config.yaml
rope_fraction: 1.0
bias: "none"
lr: 0.00222
MLP neurons of a small language model. Each row is named by its layer, matrix (down: output weights) and neuron, and shows model dimensions 0-127. Each number is 500 + 40 x the weight over its row's rms, rounded and kept within 0 to 999. Numbers have three digits each.
A block is one neuron, or neurons of one layer that tend to fire together. Before each block is what it responds to, as a language model described it from the Wikipedia text at the highest values.

Single-vowel pieces, mostly "a", split out mid-word in oddly tokenized words, such as be-a-uty, be-a-ch, e-a-ch, spe-a-k, phot-o-graphy.
L8.down1:460533526460465479534411533461523474488438524467444481515444445524539452464524511490519480526537487557573448463516523490597486459505546477501489539567527492600432453484525491448530515525479468473516484479481531404481496469522451520516462479530573535481430494431515437521519530489500488505558512530507430453502547509480472456528590511496580483433533575487479484443500475497577456556483
L8.down41:483415458460525534557514538508447445542410519485512517449555459514547552496530504401497494484485518564506410438513481532486496436496518443530505574524436501498508552555393474488562440480525496525541477531552450533511520522501510517445516454471515501499490445495552475455469522532524559602454538502623492505521597512571519487471498497491486486447489507504519513489550470537430492535527
L8.down203:540614508439409591489521427480504511553551548471460485495523442549508449556522442492376541478464530501538517464446497486460459480507439493483508476471555482566463462480481440502493513508444499613465450536446527524523518495469539498542416465482481471591456528508543467491461540511466495505473476503510475503491521524456534491446450520523471490512521474484540528504461452584526584534474
L8.down313:450456505508553505512592452453486567481564440571535603516482442474403468501469473464497540454504489518547492516551470511491436515436549440481488498454479496549480542515520489528542529473482460438441466484516540463525536467477448470506497482558466520461506527532514504520496472545521470494466442559489406489463485504515522512438420502550550439537510596455542467515409493520498496450415
L8.down333:578518480529461437527517443506556494554475492485543535518489484557517498510549429510504499535501515553508515507516422389533497489489445504492459496486520479610498464525435535570482475539492480443512580503504429504504565495596466551500556469501488493553507510568535494479522551511486539462533470485493460529472410542570550514501487467487496503482531471472565511546534505534523444504539
L8.down389:516504487447526561588446562475463526523533446503534462483545532498487527547508485503478531538502522493460503409526600486470487481482438505460429460505507527553498507483462510481513600463561481519537510478491473465470494493512469515446501539523567418537470492594501473505488513540436488553553517481425522461516493499551513390408479497478427516547478479540507536500493508478520539514530
L8.down666:513479518479539509527483513459533500541500426489449547467451440554550498532508560525506517508466432505503546470525403516503509413532525544466591531474474464490542525520516456466491468500476504491503419456431540475479508585489531525499514575467500505533531446562535496485478510364487469538446548487521485528500469523457572533503465467471462543449502510552459551481428554470561548546445
L8.down767:506446504491529479439550450478504477522503492528546546551484387467462496404446415552559494528460485489497468482551523526481515469491472496573447503519477449492453537485493473488439564509570503450473506498535521559488531473468544526502556513473455518427506502549480502467541479503538498551431558523528520523490460505593509516421466583505550494538519546443473542515430523499503590534510

A lone a token inside a word split into pieces, usually after a starting consonant chunk (m-a-jor, cl-a-im, d-a-ughter) or ending a name (Alm-a, Cosm-a).
L6.down143:579542491617480537481535453484486577533496480548448495519548504531417524519543513500501502462540498503421521512490509465525514485537472507498537453484417490456495604530486532471473519565523560459439524520500452532506520473463517514456516496491474529379490512464431561552458535510544483504522537484519431502515487516520490462454479468577496541549447489508485510443417526455540603491460
L6.down158:518485517506478530504514491448491424481414495449479464539480502434536489543434519404473442466478508471479540460487596447492466468432541533443467581485491551545538510446461434476543514519435517508453517481522512470447476477551494490440525505544533529432458507626449484507465524518558433548490517489512513503521531532557582497450498507461480518489475531536529515442529486478502478504544
L6.down306:506525497502537496530517525470533427458540519540509460439598489462490536487454503453445454546526531553455451519506549533531493538484516495491502525512451541514439525477536503485494526489523497486474529450497479423512564413513436544529503471550587401495507477550486489580524534439569500518548490486513510477452597473487519447478524539429505520492528543495454433488583511452524473465536
L6.down312:490487493527492570615493539528524447524477532501480451469511454474524465576431458488445439517496546470464486494561529499495535468581448497540531506533448437488590530536516487470528507497500468480510495515509588490582447434449468574482497523554533456490463456506558546458478440499522461462466464508483447545523549463522510609473503529502528566493499503416535482438482466507523488504484
L6.down446:525572530517515539528598465540511519495506470505424515489495478533461514488501492477460527537542482492425488466510521448492509534432502476448515521550496518545454473553555449441494539534464508522466473488494551485491416509568584588430472514545523554537470474571474426526485526471461452508525540475501512571468542519545578472495472525553478517428432521474425492467521453508503536559484
L6.down508:487436534539542540461578485502569495486472438547476508459486445481501470486517559462454464418540481443416488487454529506529484564496470525554494506457474490532496531524581493426531604409502444501431427531493562514540499545539470454543523574536548513452503523501480560508557485416547532496524527474482495453432516574503481470489522555466499476511486469509513545481449473471486549515461
L6.down679:543486496467442498482486542480572547451468423535532467530439493564521500446527507596473585519521465479486480440489460471466438524550424551524468514514478497569499530565529494475495471513441528445491417480556506537511470500483483460534452537472522605503503503516492506573491466542532445510481569460545471519536495508468500465478512541497470483519428473449488451472494501420501517626473
L6.down751:522558497492562444475492462496601562547478553505522451432524525519419451504514463552522527508476512465449515414461489433500502509457500532575507478446484469569499495462483438532502424566477509455485508525535495525493480537545444565512502540479513517487480490482422531609493506473558485563529553392538545447469461539531398531447552505520423496530482462536538476442510472540458548517462

Inner word pieces that finish or continue a word split into fragments, mostly place names, surnames and acronyms, such as I-ra-q, Je-j-u, EE-O-C, Cath-ol-ic.
L11.down432:462538513501539437499532543564492508433509508483492547516555527492516524517548562478522567486505504494423497406475471476394521482470506435548519484504476494524552495509537503441418531480482570488502556453442521543463483531577514465529464462530463516480454467488492433535525421471447453539561463491492474534555527512473538442476494480504522583535469498513516473491519485433496464556505

Mostly the apostrophe before a possessive "s" after a noun or name (St. Ann's, project's, label's, the 70's), plus scattered mid-word fragments (necess-ar-ily, n-ear-ly, 10-0-0).
L11.down597:577488630446512485503522532563498463449567485470484538519482586478528527498540515460495502574532516569501483528526530498514556493563474495480490465448494538535478438550437550482528566494467545478575544425478497438488508433457550537501472543536483425476515456484536417494507432448545501512536535502490498452525490526425554411436516495463565508494561560565504534597493488432506449543498

Double newlines ending a paragraph, mostly after a full stop or table row and before a heading or new sentence, plus some ". " sentence breaks.
L6.down107:482500501528390481523519479485495525421495503452511483524502564478498511530471497480556516544465552531483516513517525521501501485469436440497483510439424509359510474503539575432437466404404547496502413484523544512470529483468488477533468473508463523498522536495504477465446481527582489513463454492488502453436556516555482493484484526497555491520480497506519470514560518519506473462524
L6.down138:470498467549487525444501496474491491476588501495476568553494503511493567497491453476496500440565506512489525488502536545512613472517571497451501500528462581339536584523471550426509556437522465507492497433502542544573520471458528417494496573518489487498490525499493499492531472533484544524404487441477523519459554526527455445426499523499470428587482488512512460448500450518546519473527
L6.down241:451458486495449445524468531509467518472506478503470578545515530516470497469419564515495522486483570520493509549520497555534484504472535472472551507484567497307529479575442530417505553482432465527558522464503507533473457488536557472490448550503517484526427525412511462460472499520502501511475457441510535450540484469503575503448487557503549461496505471458469506513489491431504498475475
L6.down262:496489477510459517558499509526455459545476530481490535513514523492414528412495473568544476533425488522467544523545488547486563460464411523520499487563542510397469492409474520462546498542526455495466585475587523507473474509472464535534469440449523451514457529470464501514476441569433584556440554458492478517520475541593497496464484495495502480512579510506467509489479436491499521482549
L6.down313:508457516497425493445466473558470460514463572444530501546565481567521442469510462504494496501541547502544568498544528484545538502474480457592535442454481540404539467501478513500484521552425535513493534523547518545527500550501465450497504503504494439548519476495535506468516441582570541486476512493453564510468444464529486486479463499526516535538543500539488458549504427591507460581516
L6.down451:509426478528487471498460504458447495534501478448517538511498546569476505478438514535445495504488500471511551534490502596530479458513497511497526536487512525238509436515489527457471517454470455485516529441502463521460494405467524454483500477445483558478561570462546398456448481511511506500521480432510532484506543500540501433441540458508541492478499487485482506478467484450547509483493
L6.down464:451496497486484488443495515513481453512513470510511504499530483520495540451452531498469487502482548566528492479550532576510440462515498501524508525500505499261506534511454507500513552501453491493555516433591549516470452487492509521493503519453528502520447482407486448458519512549525473511504480438435449449553503537504501479476496506529531500477502449491495482467485454473553517522492
L6.down536:468498514555476466480469486500439524530517483419515496469511476505447521461407505473458481492514531485512546547476459552490458472502552499522534501467461492292497466508507504468508460444434432450493523474520480514434501436471532464524513460434481560529509542417558414454456469480509504517507470398531555479505493510539478432436510500494560478544541494521448514492442476480544544482559

Fires on double line breaks ending a paragraph or table, usually before a == heading, and on mid-word fragments like Bra-z-il, pr-a-ise, da-ug-hter.
L11.down556:499484506437534502488557393495545538523542448534519571515485432489509525509566445455494545468498506520542500489514455428584480502502495524568476475478521473667489484506433512511450515529487531555514475525497522478521482475530542514515481537472505473488525510545511535540546541427419523476477490482529498511511494554471418495515560582429452414436522473519482524499521483441472476488566

Subject words about to take a verb, mostly It, it, which, he after a sentence break or comma, e.g. "It was", "which featured".
L8.down7:473485504530509506519533525505497562470478483541524546573511489488505447473502505517456548484432477389519451506550481536510461549507560502476531455551522479248535562492479534498467531492473465519523535473525500502489488555504518480541492490515489530491533485457544452556515462545495453511534501501477442530539484520508510493512523471474535498502553526501529510487411495466526562531451
L8.down218:540557519533479524578530493576478491514457539494483504519464515492439458472524521471507486553481489563462497448509525570524413521473532537547547546586417456547482506487489511493551485481476481569464516545563506567478504492411452527543531536477511571469528454518441447492573438566544553528466531476446455492466439526528472451509484576427470532472530443563462425476476479493454552520520
L8.down259:527523519462615471496544505482494501486506527503544491514557538467493528443480536499508450531527444372471545489488518533532519469532468444456514531562452469506458556504539448572489514526477537552557567528493482464460530472548535579541474519512486465454531460490462574510459416472607475494487561584486497527547506505495530544489457577492482476517505514498389561436521520515484541493519
L8.down270:544486474529530410463491435409479477537567517496562504511526507558545437542445518496528506525488401453591484505503533487479466495489525423485464539515487450473506572481539428564502499503565530521556527491489525443481502536486521503507514482556478509497531492416477444465475507429532515462444460481459517454440486520492531628465525503425521536422459448499420523529521486514473533433444
L8.down301:506485491527457507498522484536502525503512521491504563528469492484542425462458508527545552510493435481547476525465480508528440534531492442485519542530566563386536510549484435507547528488467455461517543496534467568434501484496520499468527506456444499450503446470495429497483456493542496537445527495501478558481435490586499547413508500450472532550490562461475512504426508508521521489498
L8.down345:475493492448501476449515481529499507553410560445530501507526519401544476481512468498456475480537490465546498498588542523473555505522517476530488537509515434535531511594507435558462457460481563491455548529473481507489529443404488456510567516489501529512553471547537418531477559541456460493517478428527493410528508474477584549514500552537533490461414489519507430522538514492498496530460
L8.down489:546518460420474501507480529541498460485511549512482448491507549543479548599500440478548483472482500498594424509480501510483515547608497537515492502550490500474497469483557475434525518484568561454563494523552453613506549534457497500497467484467561542509474551479512508514519450507434421599474486487513510500464532476490450484519542508486532478489454476543444520370577539482440481508490
L8.down538:494558521521486568552501526513479511542539518440506546471458485466479503503460512525478479501487450430525491484475463568499416547471496474438549492545516456274543474502513538496579519443423489507450484497536489522463500511481495540518527446490535509455532512491491458514575478606494516454543533402448481540465457587535462505500530481476450484498535532558499455495483575492486584491540

Word-piece tokens that continue a split word, strongest on ov in N-ov-ember dates, also fin-ally, sc-ann-ing, the-y, m-ay, and.
L6.down5:501505520490568537536519523513522514471523471600458470460557440475496450498538542453527535459526468562455550465463588521519511446547563551525549488434502515531504562462506503512504430460468526490501524516519504533526484499471527497513537445480538443433534559488532505582485518498562422424478513433468475499472471470515449494458535532486468439521483522532530515488455480426507530503487
L6.down148:443491464525521505508571466575535556479483473479543464489533507495562508533522506446524473506458417482492499427569515550494420517517491507469482475440507496416500537554532504436563518464470567531525520558542455511520440508486448465536481465484461463438471442513538467506478466500514614468488498433481458431556457517548468491484516485452516396501568518491480527492473517513422518569436
L6.down176:507489507441484504400526474526466498401580419497516463586415491482538550438423492520504529485552473559486496576560530566492461511546423508523476419526502479476567476519488479531538518457543510475515402437525495521488428531441509523503477546469506496486426364493510526476472461442538512472522484533493471477529450462462457520487438438508513466539496566492506518531485511434518533506478
L6.down318:494467495622517513523502487530482505520488475473516472417512484488545512542519507502501474482415465451485510434498477477484463538537557529583487522496466531498539448437577440580502464438511487469438477480523454498509435476509527521546529530488549424502355529473506523470467443467476537471468467467545469539443480499541517444530484487441554490476456539467473509526480479549509529514489
L6.down322:438526474534447479571531488495553502525544483459564523516516519490507485471503486492544536504484459417505535541484430496465451528532382484475525440492509444451477437475409533531544470482556424471509517503457517487505425479477430479527511462509492523486511443452523414559491465532434573513598531502555480462498483519568436483430475495401461461503479537481465550418537539535485513540497
L6.down587:494497497522504482555478530545528578481490501571513469580436532571429489472526526510468621522585576479529538568422518550457610490460439526459514525568445453463508498483503458539480515485561534521478510458563466517470427498499491538547515551438489512407546543486481461505447481483516538461505569526512481484503502520485516487509537436506520438519561463504413515496501488520549478463488
L6.down591:453482547525522525410471482550513512492477510456540479472525477480499442442465498470553526431517525539555545503501445496497457480544426526606496448447484487497529514478485507513524519432454521525527485483491578539474470517495533510468568475432455498441555504478511477518454481522440492496466460429516425508508511412534465439444421462495526552526483497536612449448484509478495515514525
L6.down624:532518516554523550476469415456563535535530494506523476528473509497521565539580541417520488484454494500523502502536566447569581554556522457520566483497416505523566515472509498474572562521499394455459509437490441508527517451458507504453502486517519500480538453521524548467455490534530547470447506505475488501515549465563509526526478491417489487533505491548463490445478510504520527533474

Apostrophe marking a possessive right after a noun or name, as in country's, album's, Temple's; weaker on mid-word fragments of foreign names (Veternica, Cuche).
L8.down4:485447535487476487418574514430546578507496518525510524536510506481441442461472494510496498512496480445515457504479558463581497555462513475533527450529421394577554406552547586486494486534463462485443457535469539507532540499478468509514451568535514504541476529500460460526560559540479487512519546485431474504515476576504482526482533543488482480424505450513426398503459460513541479448533
L8.down18:480472512514453521521531482510483572467488454467499458500553471455433543553488427459475544543458489495497489519501459497526539529452464546479493567525530593486565554526480565501496485522492493476500463525519494493479444459492508568548494494514526534472507498435551476566501525522477472474544493562498431577473440444498563572533583472512469526499486491498414477452499503514487566541523
L8.down60:594503489469499481480475484544491478521494429572589512521521512538423543475497502499480495509501496484479500498444534523523471553479506529478488487510513495518512516480469420509546505508475462543487437593485465495441557503451429487479464511529511516453537461587526442463490458528509437512488452506508532503440508491540491510487522532513526465527506523446521460401584452572530464558406
L8.down437:535553558534605570537525526580483511512503467521551502449532477514492544446488465562478528502536448523420539532468574546534502517536479501501494525492493469490527441523508457450484515536477460496520470478486466518530417517514431551577459499621537517587486515504521477494605430477458497498463507474504452533513493466500486500520570566563508475542619458482505523520537483470481566550458
L8.down448:555468589460554488495518505517524509551553521457496559531503514427479497481527521574471532522559514518461505501522534491519556516505440485422454466429534457519514472531520560504513521460489442437500490503481549492543547494504525558495490557567518483537486548469551448523511554519493493444511470603523452531562402529480497527418496527592500508524465489445515458435483519431550536541488
L8.down669:522560496477493482506448492541518530454475495480461533499474483463473570438502502519540550432566484496523493508459480511476532523497521485455520501544557495422545463571399447489442441527523505463513495529434566497488439506479496527491500484488563485441406538459463535492467519517519619527598501431487422547495461531508487471483527508446482480488486502577542413458500552528570554515460
L8.down692:501540477510514577519500554492485492519500506492517470488453469435476562494430556536522455525503491502433497502470486609538475426489487562426499445473498434399501512515526448467517450505540534482520462503533468535449520507438493486505505562515441560479469508470541451432483493566458510490449534566490522477432515487485495491419503449489556501507527546484481510482574481449490563517486
L8.down720:446463514475523508508525457456444465473535456517498516508476482509495482491533527521391502439477467508506478497462536428476482497521553445506529446488475477396480528547461478465487508546497535529461579510451519472528479538493488484412527487585480403492487512424503484469505509484511472497526522481492424459523517441504471543539536512485495533452472495508486514570502399483481550497453

Mainly the apostrophe of a possessive 's after names or nouns (Samson's, women's, game's), plus middle pieces of split words like Austr-al-ia, tel-es-cope, Synon-y-ms.
L6.down22:443458527452466469449450511545515464474458494525532439485483554563502458545524503509457511499505518473587475533468408524497581488548487534531580447467462510567569491464538483493439516496491551456501472517528537462480480462475536495535520533533517481463448466547490483516501535442553478542576505508480522481515478531574361529515500523490447520467499444443493477530496531568493494543511
L6.down125:581459526542466522503469439474494534518535480499515544533446494464513529534462576551498485505487494476427509501523429490396487458505524531491520504493462573549483532444562550561435471492489578516523505548476547435503499469478486501492505447524449460560564557600486531457512517496474435445486434480457492462537551467532504533422521456485481519506513526449494553497534455452501493449432
L6.down130:512558530500466489465528538531511488543524526505461453547511513506485452469425490497538476490516476466485468533546431572498418509510464424517512541559526442491497494543468536499531471464482456514464479596520536471480552424550470557423521514513550575502562449504521487482455497476531494496545500482507438520516585436512611518490492439540452527438508466516474511569525487487458475495500
L6.down348:415490502488536448514546453532526519473569453553535526538558513490452498515419521524502478483526470487557519519514505434519482503480497481482609515551487498446475461560505570517464531507460425498532541511398537563438533546510523506476474463636479445508513541489513535455499564529457424488537524547441470409495537524479553532486511523499450493478511468480500458568461458545515438448455
L6.down367:518563553558498471517425524450445522498477513526437552528500517504501465492648521576501494527471508480495510511491514520491531488494489519567522544450475436480536518553400569451474473478532419523497507511509479522514495454579457456524471528566534562516528582512488440541529527520492503537462532513540447429484546435514497544478462411546493584461518452465474513461497492548517519539509
L6.down632:558531476496509518503418475489431552471520487482436499531512546512445372543485526494548467531529514521392493467491545511604515535523541485455457580498448494482475491554509533441498523531427477436482461560512575517484470465557513499468466488471552531467569558456538422463566548555535490503459501470556544503540434461506503503456576428504476541499481525526463498428530518522556552506517
L6.down677:520501507458473462499564476562524477519476588499470478433473474473574524478547493555583525486507590503478472521480493482499515486495491555584511604499521480594479472473514462478465509379558491501534557540483520582498531561541557500533501463510508486475448526547583548453539552534503563454525486464508476515533490443477535458494471549543467460465472548486542574536578499507593450427498
L6.down763:500466531522566527477482557471491479442488467473478470542497517559509503436467470521414514509415496515522445537437462538438554463462539465532603484485491510582580509469506511473520451516423454521472516540519475512497546514500527473464470539568516479452504470496535501497506524519614459551513516521481468466542505552438493530516531523463432554471525444531416465459459509491549520434451